Part of a small language model's weights: 6 heads of 128.
MLP neurons of a small language model. Each row is named by its layer, matrix (up: input weights; down: output weights) and neuron, and shows model dimensions 272-367. Each number is 128 + 32 x the weight over its row's rms, rounded and kept within 0 to 255.
After each neuron's rows, "fires on" lists the tokens most often at its 100 highest values on Wikipedia text that the model never trained on. A number after a token or word is its count.

L4.up2068 [148 122 151  93 156 136 200 131 117 115 149 129  89 171 129 113 152 115 145  95 118 140 118  92 113 167  99  99 136 121 132 149 160  85 148 130 122 107 137 194 159 121 106 104 130 128 135 122 120 101 114  90 120 132 156 112 139 132  91 101  72 147 111  89  94 117 147 168 101  68  86 142 181  72 118  66 152 129 117   0 161 136  88  97 123 149 142 136 152  82 115 152 126 116  86  91]
L4.down2068 [156 137 138 178 142 125 158 129 167 141 154 101 192 153  84 125 132  90  93  66  88 117 111 112 142 152 146 120 169 101 155 139 113 111  58 107 195 184 162 118 161 119 133  80  95 107 117 196 161 105 128  89 105 152 119  90 101 126 154 139 163  84 161 142 110 105 138 182 148  93 170 120 105  60  98 134 128 118 208 119  71 136  99 165 119 106 138 139 149  89 138 179 118 113 191 132]
fires on: " of" 63, " |" 12, "==" 9, " on" 5

L4.up1913 [134 143  88  94 160 178 211 119 106 100 133 116 134 185 155 108 147 131 168 117 170 109 204 110 193 129 130  95 197 126 156 168 155  79 117 179 137 117 137 121 140 144 116 100 128  85 118 111 137 199  66 101 156  81 163  60 101 158 133 106 183 105 119 178 120 119  99 110 109 105 153  74 129 167 111 151 138 142  75 107 135 114 197  84 135  68 118 102 171 177  87 151 183 157 150 136]
L4.down1913 [ 93 148 141 175 166 103  60  97 138 164 152  98 177  92 147 159 157  79 125 144 121 118  93 149  86  96 145 110 107 112 103 139 158 120 102 125 128 175 124 149 112 172  79 162 110 120 152 169 125  89 112 120 153 203  92 161 109 136 170  78 155 144  83 152 110 140 120 118 105 121  91 113 164 163 162 184 159 181 183 214  76 165 158 110  97 223 111 130 107 116  91 123  94 118 171 150]
fires on: "-" 19, "|" 16, " -" 15, " in" 11, " for" 8, " For" 7

L4.up1187 [133 100 145 139 129  98 167 161 120 147 112 144 118 115 141  87 138 139 147 140  94 159 166 161 155 128 103 133 212 170 115 168 168 161 167 116 155  98 115 124 150 145 108 178 107 114  73 138  88 128  40  86 115 103 148 115 143 127  91 119  94 121 114  95 152 126 100  88  84 118 119 114 123 131 135 149 147 138  80  85 141 180 182 182 112 130 143 158 142 135 135 153 171  98 112 144]
L4.down1187 [162 201 196  85 161  93 141  85 116  95 179  80 153 136 138 141 176 122 129 176 154 102 120 134  75 159 122 137  59 131  88 143 100 197 108 153 125 117 157 125 117 140  70 151 110 144 147  54 157 150 166 144 150 127 140  88 130  92 178 181 164 128 160 116 173 175 142 155 114 110 137 139 106 156 153 111 146 121 143 149 177 131  87 126  82  68 128 167 109 143 167 110 149 149 119 167]
fires on: ":" 17, " in" 12, "===" 10, " North" 9, " International" 5, " SW" 5

L4.up2374 [103 134 126 147 120 109  79 131 111 158 130 187 134 138 127  70  41 135 171 124 134 116 129 123 101 159  97 129 151 189 183 167 175 115  99 117 139  69  90 127 126 154 127  68 128 111 136 115  90 170 136 115 106 123 189 127 103 150 118  97 162 117  99 127 129  91 158 161  43 164  87 134 139 156 106  82 123 158  59  78 143 183 144  79 106 172 149 144 123 120 123 148  91  71  79 177]
L4.down2374 [112 180 203  79 145 127 113 105 133 109 125 121 129  86 123 126 125 132 157 148 182 144 127 121 113 139 105  97 118 152  63 114 112 115 112 117 150  91  90 127 123  86 114  98 168 134  79  69 109 120 196 120 122 145 105  88 111 127 153 149 122 152 130 120 100 157 101 164 148  94 115 127 158 114 160  83  92 155  59  90  90 133 173 122  81  90 133  76 152 135 148 202 115 118 140 183]
fires on: " a" 25, " in" 14, " as" 10, " the" 7, " at" 6, " with" 5

L4.up3048 [158 127 100 151  47 184 148 115 127 114 109 120 133 108 136 116 109 137  68 132 111  68 103 138 156 156  45 191 178 146 188 120 141 103 180  95 121 160 152 117 103 141 126  85  75 169 162  38  98 147  45 179 174 178 129 135 166 153 137 142 105 138  93 132 163 144 142  79 144 177 161 133 173  78  60 186  45 186 146 110 110 119 169 159 117 136 150  91 124 135  78  92 101 141 158  77]
L4.down3048 [140 105 100 123 148 165 179  59 198 173 166 119 134 140 208 138  98 143  74 142 138 134 127 162 100 145  61  87 119 142 146 110 113 134 162 159 171 153 156 111  88 142 107 154 113 103 111 123 129 129 116 201 143 140 165 112  99  66 100 141 183 170 104 147 149 128 159 117 136 134 151 139 127  92 135 139 159 114 128 104 136 160  90  97 138 153 127 171 109 111 124 115 173 168 135 189]
fires on: " |" 72, ";" 7, "born" 5, ":" 5, "On" 5

L4.up2169 [162 131 115  84 143 113 183 106 114 139 105  93  98 151 172 127 145 126 102 160 142 132 127  99 146 136 121 128 134 119  73 155 125 139 108 196 121 181 126 118 141  86 106 102 151 189 102 109 135 155 152 146 144 102 159  82 146 126 167  95 119 131  72 130 146 140 164 155  83  85 117 128 122 104 157  88 188 165 135 128  92 129 138  86 165 151 151 115 186  88  76 153 187 102  95  71]
L4.down2169 [150 107 141 143 151 120 148 103 126  99 156  99 122  83 119 157 151 123 124 120 108 123 115 134 128 133 115 103 127 113 110 140 129 117 116 140 177 117  92 140 128 126 144 119 134 129 150 174 152 109 148 108  93 117 146  80 145 124 133 119 117 133 116 146 140 117 127 144 128 129 107 125 100 157 119 118 133 167 160 110 154 160 134 136 182 137 126 112 130 118 111 160 119 138 142 128]
fires on: "\n" 32, "==" 25, " in" 16, " ==" 6, " on" 5, " a" 4

L4.up445 [ 69 145 108 140 111  82 155  94 109 125 119 105 157 132 157  90 111 178 155 123 120 103 195 131 133 133  86  77 137 102  74 164 149 171 147 119 124 103 149 151 132 184  91  97 149 113 101 172 131 116 138 143 111  94 133 123 167 143  98 148 147  75 119 150 150 139 139 124  94  67 109 133 152  98 124 115 111 163 184 148  81 154 114  34  81 156  56 184 137 152 126 173 168 183 110  96]
L4.down445 [ 89 153 145 128 120 158  72 134 101 125 154 167  94 104 127 108 142 159 139 133  92 157 120 152 123 169  71 132 108 142 115 136  78  98 108 112 158 172 157 108  88  92 174 124  90 113 120 146 203  69 112 151 149 146 103  92 118  97 168 116 134 180  86 172 164 134 165 124 168 172 113  33 139 146 111  77 142  87 121 151 133 104 147 120 117 137 129 113 119 153 112 127 164 160 125 149]
fires on: " |" 89, ";" 8

L4.up319 [164 176 143 141 117 149 149 130  78 109 120  99 133 156  92 129  80 132 114  99 209 137  83 162 138 173  89  87 192 147 187 146 142 152 139 103 177  87  75 150 127 151 150 134 132 143 100 152 108 136 122 100  97 108 199 135 173 182  82 108 145  86 130 172 165 147 179 121 123 123 159 117  93 177 142 156 145  90  93 106 115 121 133 146 144 132 134 178 147 143 157 121 147  77 125 175]
L4.down319 [114 156 182 126 105 143 116  45  46 147 134  96 139  96  93 175 101 152 250 122 196 154 187 136 131  57 144  74 139 175 115 188  79 113  85 128 189 103 100 121 155 136  86 153 134 144 143 177 121 146 126  71 137 170 152 135  78  63  40 126  95 130 122 166 140 150 147  56 146 123 114 168 114 154 155 124  49 123  99 145  65 171 168 124 102 154 144 153  89  71  73 140 107 149 114 109]
fires on: " in" 21, " won" 18, " took" 10, " the" 7, " Open" 6, " winning" 4

L4.up1239 [142 119 167 116 164 105 154 126 150 143 117 158  95 129 127 110 139 143 122 103 119 104 130 104 106 119 150 139  96 209 105  70 164 147 164 123 128 156 140 139 110  73 148 129 114 120 124  79 164 157 180 149 144 192 120 153 120 156 152 162 106 155  74 103 141 112 181 111 142 144 138 114 114 115  91  63 113 111 114 118 167 184 127 128  97 145  92 119 145 148 153 149 215 113 106  88]
L4.down1239 [146 135 148  82  86 153  88 137 113  80 116  70 109 139 102 175 116  99 167 115  81 146  65 188 109  93 155  86 128  87 165  93 116 127  90 180 147 226 138 114 106 108 124 129 157 187 113 120 152 109 105 133 180  89 169 143 172 145 144 134 104 153 138  83 101  73 137 138 148 133 182 131 132 144 131 146  75 149 114 176 126  97 181 183  72 128 133 109 139 134  94 142 110  80 146 140]
fires on: "," 45, "." 16, " 5" 13, " |" 8, " 4" 5, " 3" 5

L4.up1873 [146  86 110  79  97 139 152 119  91 131  71 112 147 148  90 152 157 119 160  85 137  98 111 148 125 153  45  85 148 139 147 137 105  96 152 111 124  68  88  85 129 118 122 171  85 101 144  99  79 151 117 158 156 192 100  84 131 170  79 140 161 127 124  72  84 101  91 121 145  62  60 115 129 165 102 116 130 105 108  90 170 121 159  80 132 126  97 105 120 142 132 148 172  79 143 157]
L4.down1873 [ 95 116 136  98 125  75 111 146 160  76 123 122  77 123  94 133 170 115  84 155 123 128 117 140 151 111 141 148 102  72 152 114 208 135  91 115 144 139 138 147 156 121 127 119 159 153 139 138 156 125 114 134 129 127  92 179 137 119 173 135 112  72 119 140 155  95 141  86 108 151 183 116 149 114 125 160 184 131 149 130 112 102 113 195 165 126 119 104 119  97  97 131  68 132  98 108]
fires on: "," 24, " and" 13, " as" 11, " joined" 7

L4.up2179 [163 162 109  96 184  95 141 120 114 150  77 171  82 108 122 116 129 110 124 160  82 129 156 162 109 114 110 145  94 170  95 122 104  86 115 127  55 126 145 129  97 101 128 109 126 125  63 146 112 154  80 138 117 149 115 109  74 152 181 116 108 117 148 103 122 117 116 114 118 173  84  70 119 174 155 122 154 126 129 144  81 113 129 112 146 145  94 147 122 116 135 147 119 100 147 128]
L4.down2179 [131 125 105  94  99  72 135  97  68  68 141 121 191 155 102 160 102  98 126 147  82 142 158 117  89 149 167  85 130 105 129 100 127 171 116 171 155 145 122  92 128 143  67 164 103 177  61  74 122 113 135  68 133  89 158 123 129 119 155 175 150 131 152 100 131 112 163 146 131 146  88 150 112 101 124 129 101  88  76 135  95 159 130 149  84 121 161 177 120 150 137 199 109 165 107 196]
fires on: " 4" 21, " 7" 20, " 3" 14, " is" 7, ")" 5, " 5" 5

L4.up1598 [135  51 168 134  68 168 158 103 131 176 114 102 110  85 123  97 154 108 105 176  80 104 157 116 120 159 147 170 173 179 133 147 130 136 145 100  97  32  60 115 163 127 144 114 112  72 166 121 109 180  97 101 148 181 182 102  89 112 162 163 121 153  96  96 120  95  74 157  93 101 101 135 121 130 106  74 129 133 143  66 150 167 117  73 120 133 119 161 121  79  93 206 150 129 159 117]
L4.down1598 [128 114 165 148 164 119 119 150 126 169 108 128 119 106 125 114 182 131 154 132 136 130 122 112 132 132 131 160 146 157  98 108 157  84 149 164 112 159  98 124  98 118 148 119 197 150 123 141 125 156  84 134 143 167 210 182 142 138 158 153 100  67  98 137 161 121  74 127 147 120 115  85  48 172 144 146 175 165 132 133 157 144 137  87 133 118 154 141 125 102 149 127 140 112 165 177]
fires on: "===" 42, ":" 18, "-" 12, "," 6, " al" 4, " of" 4

L4.up1131 [126 139 129  95  71 102 131 152 132 146  92  79 125 113 122 130  77 116 158 138 122 120 113 105 124 142 185 117 155 159 186 131 148 114 180 103 115 169 153 139  78  63 126 173 141 142 100 130  92 173 130 193 121 140 142 155 107 149 107 154 111 136  80 113 105 115 178 131  97 141 137  82 128 129 113 139  75  80 107 124 178 199 123 150 192 122 101  96 113  80  96 178  82  60 125 102]
L4.down1131 [150 177  88 100 103 145 140 176 139 138 133 110 130 112 164 158 153 152  99 149 121 207  97 182  95  87 139 106 120 114 204  69 131 148 158 175 103 203 129 154 140 127  91 129 149 132 126 120  92 151 170 117 108 122 191 130 159 156 103 152 137  95  70 112  80 118  86  67 148 156 122 115 109 184 134 141 141 165 101 105 118 169 174 155 133  68 131 136  66 111 199 123 144 212  68 179]
fires on: "\n" 23, "." 21, "," 10, " and" 9, " but" 6

L4.up1217 [117 104 121  93  75 162 212 111 130 173 114  96 117 105  97  91 150 130 176 127 171  99 162  48 158 113  98 201 120 167 160  88 132 146 153  77  86 136  54  94 159 109 123 105 113  80 164 124 156 120 146 101 153 146 112  79 218 127  81 112 183 119 200 143 156 132  93 110  98 153  95  83 111 178  49 150  90 209 172  72 170 141 152 118 170 106 117 141 132 159 180 168 177 116 145 128]
L4.down1217 [ 82 170 132 161 159 178 167 173 129 148 115  81 142 133 170 137 168 132 157 126  98 139 185 167 145 139 140 158  86 100 214 145 101 140 134 195 151 131  82  69 114  87 132  76 140  95  81 134 138 119  26 125  93  96 104 106 177 157  90  97  83  77 113 161  29 149 153 132  77 156  51 117  75 135 141 126 143  88 155 161 103 129 108 126 106 139 167 119 124  90  92 146  98  80 136  74]
fires on: " |" 55, " for" 10, " over" 8, "|" 4

L4.up1629 [ 28  72  26 163 137 190 102 109 182  84  82 144 157 147 147 111 146 127 110 115 158 112 157 105 133 151 107 133 122 140 176 110 170 145 174  92 108  47 143 131 125 131  73 166 131 132 127 115 115 134  97  90  86 147 186 135 154  90 137 146 165  46 161 143  90 137 132 134  94 110  92 135 160 126 136 104 121 127 130  95  75 132 114 118  35 175 136  94 128 149 133 139 155 193 110 109]
L4.down1629 [171 151 196 118 156 122 199  98  89 112 171  91 175 160 145 113  96 146 159 124 135 134 131 186 148 143 144 105  65 134  96 133 111 118 109 160 153 161  95 135  82 131 188  79 117 145  82 107 103 147 178 214 170 154 137 147 102 160  99 136 130 178 106 124 136  90 139 150 101 137 120 100  89  96 121 115 153 182 136 185 165 114 145 152 159 145 109 156 119 126 155 106 153 158 109 149]
fires on: " as" 14, " |" 13, " in" 12, " at" 11, " for" 9, " to" 8

L4.up1303 [165  96 145  55 107 191 173  79  73 179 115 134 133 129 101 149 155  66 156 159 146  89 103 138  81 185 165 137  72 120 120  98 132 119 133 101  83 111 188  92 160  64 171 158 170 119  92 151  85 187 150 159 139 139 125 121 138  89 117 153 174 169 158 107 117 120 153 115 129  69 107 100 112  54 107 171 184 158  96 145 104 124 107 114 155 167 101 126 116 138  94 149 116 162 117 158]
L4.down1303 [112 142 207 132  97 110  96 112 145 179 136  94 118 139  91 132 137 157 182  81 196 181 143 207 126 121  95  97 102  87 214 111  70 144 131  61 106 154 117 145  94  77 101 134  77  88 134  33 150  48 122 116 165 140 120 176  65  50 122 111 108  95 144  85 109 125 104 154 131  85 102 125 123 131 111 178 114 152  80 162 110 125 151 133 154 117  92 155 150 105 171 141 169 108 164 160]
fires on: " |" 65, "'" 11, " a" 10

L4.up2180 [114 188 123 113 107 170 130 140 114 116 166 121 106 159 130 151  99 111 123 174 112 102 173 121  89 136 129  99 104 105 170 117 204 176 174 118 135 116  76 185 195 125 103 114 171 126  63 116 116 132 157 124 183  75 132 142 179 202 100 159 100 101 140 109 140 123 194 108 126 138 149 155 114 194 118 232  69 145 134 123 103 110 131 137  71 120  54 155  86 149 139 143 110  79  98 133]
L4.down2180 [134 154  82 145 123 149  83 177  80 170 138  96  96 153 115 154 125 181 152  83  59 175  45 111 198 117 193  90 145 137 100 157  80  85 102 130 129 112  96 142 150 146 117  61 155  99  86  98 108 118 147  65  92  94  65 140 131  90 124 109 130 146 199 161  97 145 115 108 128 115 134 127 106 154 143 164 130 122  68 163 132 115 167 147 134 161 110 127 132  91 141 112 113  69 129 125]
fires on: " |" 52, " W" 7, " –" 6, " Pld" 5, " finishing" 4

L4.up1398 [164 128 105 157 102 104 159  41 117 139 117 118  91 111 160 127 106 167 128 147 162 122 104 125 215 113 124 132  66 152 180 137 182 183 147  74 133 164 122 115  64  88  64 125 126 203  76  90 138 179 139 142 154 164 158 158 146 105  63 171 131 154  83 180  95  91 198 105 168 152 105 114 113 147  53  96 106 150  84 103  83 158 155 137  97 137 126 151  87  93  41 178  84  85 120 130]
L4.down1398 [163 162 121  73 196 126 158 116 129 159  88 147 167  49 129  76 155 122 149  97  74 122 126 216 120 121  93 152 109  87 132 193 131 135  98  81 203 127  97 113 119  80 101  96 126 116 106 109 114  82 122 155  79 160 137 131 160 112 112  82 139 143  71 124 109 120 118 182 113 166  54 156 154 202 133 139 163 130 154 118  96 147 133  96  64 102 141 176 148 125 119  71 142 160 126 157]
fires on: " on" 37, ":" 19, " On" 9, " from" 7, "On" 5, " of" 4

L4.up2993 [133 135 107 122 156 167 157  28 140 133  73  46  64 137 123  98 137 150 177  87 158 161 157 115 138 113 123 121 169 127 127 159 127 178 151 165 164 116  54  93 142 192 113 147 108 106 161  70 128 136 150  24 133 164 129 168 126 129 183 113 104  98 133 153 137 143 102 113 138 115 151 113  93 184 168 102 118 148 132 130 151 163 146 120 125 118 128 159 226 222  78 151 150 166  77 120]
L4.down2993 [ 92 113  94 153 173 144  80 155 185 118 167 155  83 148 111 125 141  59  94 105 114  94 167  97 116  84 141 146 163 133  85 147 157 101  73 147 111 140 110 132 165  90 150 125 152 111 121 194 141 116 160  89 128 183 122 124 101  69 175  49 163 162 102 181 123 111  98 152 164  78  82 102 119  65 146 173 155 109 106 113 112 159 135 117 123 173  75 187 127  82 128 130 179 115  62 135]
fires on: " for" 31, " For" 13, " In" 13, " in" 7, "For" 5

L4.up2124 [118 112  98 121 183 131 176 135 139 187  81 125 152 142 162 128 149 116 126 159 179 169 105 168  86 103 105  90  94 129  34 155 161 114 139 145 134 104 121 135  83 115 111 110 120 136 167 128 107 157  81  97 102 109  71 104 116 146 146 143 186 145  73  85 153 155 112 134 187 106 137 118 111 125 106 114 119 157 148  79 159 149 117  78 129 129 123 106 123 161 112 115 128 159 123 100]
L4.down2124 [161 112 187 128 158 104 140  85 155 109 132 117 113 155 107 157 166 142  39 158 157  98 127 112 167  76 207 123 109 133 154  73 137 144 151 128 162 150 127 151 155 113 140 143 200 159 125 157 193  94 158 114  79 108  95 159 139  78 122 163 114 114 122 161 155  42 100 130 105 158 192 127 134 158 171 178 136 108 144  57 146 106 120 168 166 119 115 179 128  88 112 157  99 135  62 123]
fires on: " the" 32, " and" 22, " of" 11, "," 6

L4.up686 [155 103  91  53 108  61 111 139  52  94  37  77 144 185 115 116 144  68 115 129 160 140 106 102 107 111  50 122 112 188 125 140 123 119 141 164 156 113 145 172 148 107 130 133 131  90 159 104  43 155 118 134 158 181 111 199  86 187 135 134 142 143 152 129  50 148 176 125 153  80  50 151 165 123 149 124  93 133 155  85 151  78 128 118 148 210 139 121 189 128 105 137 128 106 136 143]
L4.down686 [107 184 104 107 163 158 117 164 133  91 145  88 121 107 151 142 142 155  64 112 172 120 184 164  86 150 155  91 173  51 113  77 118 125 119 118 155  67 118  64 151 177 140 165 176 111 104 138 143 165 156 132 119 140 147  78 132 137 116 102  80 135 107  90 159 103 117  79  95 165 123  94 163 170 121 161 149 112  99 136 119 123 135 126 169 113  75 106 180 157  88  90 187 171 126 137]
fires on: " and" 57, "," 34, "/" 6

L4.up2282 [165 112 160  77 147 138 147 138 185  93 162  62 125 166 130 158 123 135 122 153 104  70  94 137 124 133 123 173  71 129 141 131 110  94 178 114  56 142 157 161 187 121  88  76 109 120 155 130 121 149  50 143 114  73 154 140 136 176 177 167  80 129 137 138 110  80 114  68 148 139 140 167  88 112  82  90 171 136 127 132 164 195  77 131 114  94  81 143 101 172  85 132 126 175  96  96]
L4.down2282 [138 137 138 176 162 131 189 144 172 153  88 116  84 109 133 156  95  95 117 103 100  75 131 157 118 166  97 204  97 128 158 162  89 120 131 199 135 207 145 175 167 133 139 125 147 155  66 111 121  91  87 110 129 121  92  91 144 161 121 124 159  88 106 169  95  91  95 139 175 155 199  75  24 168 142 184 161 184 131 122 101 163 165  97  95 147  90 131 146  98 165  91 167 135 104 181]
fires on: " |" 38, ":" 11, "\n" 8, "," 6, "." 5, " body" 4

L4.up1167 [103  75 113 121 107 183 104 109  66 197 154  79  65 128  56 146 135 165 224 122 146 162 199 126 104 129 116 175 169 137 133 121 152 122 149 143  87 133 136  75 173 104 143 104 216 111 139  52 131 119 103  88  84 125 138 130 185 128  58 157 152  94 147  94 114 146 154 123 104 123  94 119 105  94 171 165 116 120 141 140 139  97 160  84 186 104 136 108 123  99 149 148 102  93  96 135]
L4.down1167 [126 127 127 112 164 125 163  86 126 111 143 142  68 111 135 108 129 112 105  87 102 124 110 153 105 110 127  73 104  81 156 148 185 145 105 131 174 174 125  91 151 176  99 102  97 130 117 108 105  78 121  79 135 154 127 101 132 113 116 145 194 126  95 150 142 204 145 167  68 132 168 178  57 152 117 102 140 120 137 118 143 156 201 131 128 124 162 133 115 110  82 142 141  92 131 145]
fires on: " |" 66, " of" 11, " only" 4, " over" 4

L4.up2133 [147 116 110 107 126  82 208 120 151 156 106 138 143  57  90 160 163 115  98 114 127 102  83  95 150 136  98  90 128 107 150 146 145 152 140 147 147 158 128 131  99 121 127 146 160 145 128  93 122 143 162 184  95  70 138 167  90 165 182 200 163 151  94 177 147 146 152 137  88 107 145 114 162 101  81 161 116 157 123  59 104 163 167 157 108 150 124 129 170 107  97 151 184 104 151 112]
L4.down2133 [142 136 135  69 116 159 113 199 174 123  79  96 102 128 178  86 161 112 148 134  67 106 165 133 148 117 180 137 169 165 157 119 123 137 146 146 152 137 167  86 197  83 124  92 181 161 113 109 128 120 111 125 130 130 179 137 126 112 133  43 140  84 157 100  83 100 182 121 183 129 121 138 123 179  87  60 167 132 154 160 138 191 123 183  78 117 194 117 118 169  46 121 125  86 137 148]
fires on: "," 26, " and" 17, " (" 7, " career" 7, "\n" 5, " |" 5

L4.up3045 [155 152  98 126  87 113 206 125 104 145  94  95  62 109 153 111 120 125 196 124  96 148 170 148 125 145 147 154 208 115  71 126 157 130 153 157 145 125 148 156 144 170  72  61 168 109 148 127 125 132 132 123 138  93  83  98 148  85  74 141 140 116  89  97 111 104 115 123 132  62 123  79 115 137 144  78  84 137 148 146 116 133 163  23 204 147  64 103 127 152 186 134  95 148  98 190]
L4.down3045 [127 114  75 168  97 157 183 143 107 150 105 129 121 149 103 125 175 105  99 108 161 147 171 125  79 187 150 107  34 117 116 153 105 172 141 130 178 153 148 124 147 108 159 148 115  81 162 105 189 147  38 129 147 118 184 101 164 108 136 112 131 123 156 146 138 134 201  89  93 143 157  83  77 139 124  72 137 121 185 122 174 168  77  84 146 117 135 117 144 155 110 140 103 105 131  92]
fires on: " |" 66

L4.up2864 [114  91  73 149 102 179 144  86 102 111 134  49 148 108 134 151 169 107 109 172  64  96 135  59  93 149 132 127 157 128 115 151 218 144 123 132 107 134 146 140 111 140 117  75 129 109 145  82  40 136 109 121 131 137 170 134 131 168 148  96 140 154 122 106 170 142 162 183  71  80 186 156 108 112 148 121 116 160 162 107  82 142 160 120 108 110  82 176  96 124 109 108 157 171 147  50]
L4.down2864 [104 152 107 119 124 136  99 110 128 157 134 141 166  54 172 156 150 159  93 133  96 118 193 154  89 120 164  99 109 131 121 119 103 192 139  89 129 123  95 100 145 116 154 122 100 176 154 199 153 102 191 118  98 155  74 153 139 121 128 125 105 133  84 114 184 177 192 121 151 127 144 161 164 192 154  74 162 115 139 132 124 142 173 146  90 165 125 119 137 167 128 108 122 112 106 117]
fires on: " |" 88, " born" 6, "OCC" 4

L4.up2358 [128 108 121 118 129 184 157  73 162 170 129  56 134 122  83 183 132  55  86  86 209 124  98 142 107 147 141 149  45 143 137 152 142  70 129 122 127 163 143 124 132 116 176 139 118  94 134 168 113  72 133 132 105 171 104 168 138  97 103 193 176 109  95 176 109 182 137 187 131 134 100  84 116  96 162 178 131 141 144 119 112  76 130 120 161 115 115 147 116 108 139 148 160  92  96  96]
L4.down2358 [108 118 141  77 133  90 133 105  80 141  81  69 104 123 107 165 151 122 114  89 104 163 143 123 128  79 114 130 118 150  83  64 156 106 136 134 127 139 137 133 134  94 181 146 116  87 194 167 133 118 168  95  88 118 123 184  90 139 101 111  98  56 100 110  99 165 133 197 111 110  36 160 128 161  87 140 108 164  67 105  81  98 112 117 194 126 116 173 163 118 151 151 133 133 137 112]
fires on: " |" 53, "m" 6, "ur" 4, "akh" 4, "pur" 4

L4.up1640 [ 99  80 119 160 113 153 105 123 127  83 100  58  85 145  63 159  94 119 121 154  73 130 119 145  32  99 163  96 107 134 138 147 202 101 142 110 105 143 111  63  78  94 112 124 157  76 138 112  94 152 127 145 184 132 143  90 109 160 134 125 118  58 186  93 116 161 127 104 160 118  73 175  94 149 115 151  48 134 136 167 143 190 173 135 126 133  51 122 128 173  69 133 112 133 134  96]
L4.down1640 [176 129  99 116  73 107  97 132 178 101 168 132 109 153  82  59 141 148 171 162 127 171 125 124 172 159 153  75 109 149  79 174  97 175 135  80 116 160 111 105 163  79  99 107 120 122  98  68 152 108 114 113  96 136 147 191 166 131 100 154 111  95 143 162 118 203 156 140 100 111 112 165 158 117 139 149 164 183 101 150 101 111 115 142 106 155 126  86 100 123  62 133 133 173 175 119]
fires on: " |" 45, " W" 8, "." 7, " Ben" 6, " Bill" 6, " Ed" 5

L4.up222 [170 116  24 167 112 129 192 129 137  95  96 166 138 139 147 106 136 131 135 146  59 132 141 108 155 113 144  97 111  91 187 140 158 160 108 152 115  55  68 142 155 155  48  54 145 160 127 139  64  76 104 142 118 100 121 109 138 110  90 109 127 146 118 163  75 114 140 101 118 108 142  96 175  90 127 141 119 110 129  89 111 173 123  71 168 127 110 100 164 174 134 143 103 138 106  87]
L4.down222 [136  92 136 165  80 165 136 171  94 141 132 178 129 145 156 160 129 149 149 113 111 101 129 119 116 138 135 131  32 127 154 153 128  94 134 180 199 134 139  99 147  83 177  93 114 125  96 140 135 117 149 103 174 109 154 157  89  80 132 135 113 161 143 114 168 123 171  91 137 115 143 103 127 105 137 149 117  94 175 157 157 110 143 194  80 117 135 116 132 180  88  81 140 151 120 113]
fires on: " |" 57, " Li" 8, " De" 7, "Personal" 5, " of" 4, " /" 4

L4.up961 [127  63 174 117 113 133 161 149  76 139 134  98  52 135 155 141  88 212 119 118 102  84  79  77  97 178  91 115  93 209 130 133  92 139 145 140 156 139 111 181 159 106  73  64 123 174 157 123  99 127  76 133 120  80 128 146 113 143 112 143 122 130 143 108  52 110 159 143 143 191 116 123 118 132  65  79 132 151  92  95 139 189 149 137 112 130 126 157 155  61 116 130 140 160  70 101]
L4.down961 [138 125 105 178 167 134 161 120 142  94 134 186  86 128 146  81 105 130  93 162 129  84  83 105 165 130 139 106 149 149 143 134 122 120  64 158 104 157 151 205 207 115 156 106 144 146 119 112 128 108 127 229 143 102 124 177 108 132 108  63 114 126 126 171 114  88 118 100 153 143 169  70 116 140 114 115 156 160 170 136 120 124 182 105  97 106 111 143  76 124 127 116 143 222 103 198]
fires on: " |" 81, "\n" 9, ":" 5

L4.up165 [146 127  52 147  98 137 202  89 127 192  92 161 111 117 128 141 150 177  80 102 148 112  91  76  76 190 113  80 131 159 195 179 122 174 158 158 145 152 162 133 131 110 141 131  88 144  85 110 109 143 119 186 109 132 117 141  74 123  80 148 118 161  94 149 118  83 200 166  98 171 145 154 108 129  81 115 191 106 107 154 116 178 208 123  80 186 107 142 148 104 124 123 179 134 139  89]
L4.down165 [108 135 156 133 169 112 122 160  81  55 121 101 180  71 126 131  81 109 149 130  63 113 127 146 108 159 128 114 146 121 124 150 108 137  91  66 124 109  66 148 148 158 149 169 130 137  89  87 121 132 174 133 168 120 144 155 135 151 170 162 111 108 143 120 153 121 150 138  79 106 113 132 123  95 156 127 145 144 123 132 100 136  53  97 123 135 113 136  73 150  88 190 126 121 129 185]
fires on: " |" 39, " +" 10, " 1" 7, " 4" 5

L4.up1449 [ 68 112  81 150 106 133 164 122 101  65  99  86 119 153  94 159  89 110 143  74 186  83 153 111 117 164 123 108 118 176  68 121 140 101 152 152 137 182 138 205 103 154  37 128 176 164 114  80 110 154 169 130 138 145 176 103 151 120  80 160 125 127 150 143 129 151  83 121 139  61 137 102 145 132  44 107 115 121 131 117 122 167 142 108 100 145 133 146 125 122 137 160 114 166 124 183]
L4.down1449 [ 75 139 107 186 148 158 115 125 148 175 146 201 140 111 144 133 136 146 115 124 200  94 128 128 139 167  44 140 147 153 123 170 145  91 198  75 158 165 140 154 143 125 167 168  92 130 161 100 127 111  35 104 103 139  34  80 148 121 106 155 167 106  88 174 120 118 180 149 148  59 134 103  76 105 113 152 135 119 136 124  98  89 127 130 187 159 150 109 118 143 161 142 173  78 145 129]
fires on: " |" 32, " km" 8, " percent" 7, " metres" 5, " cm" 4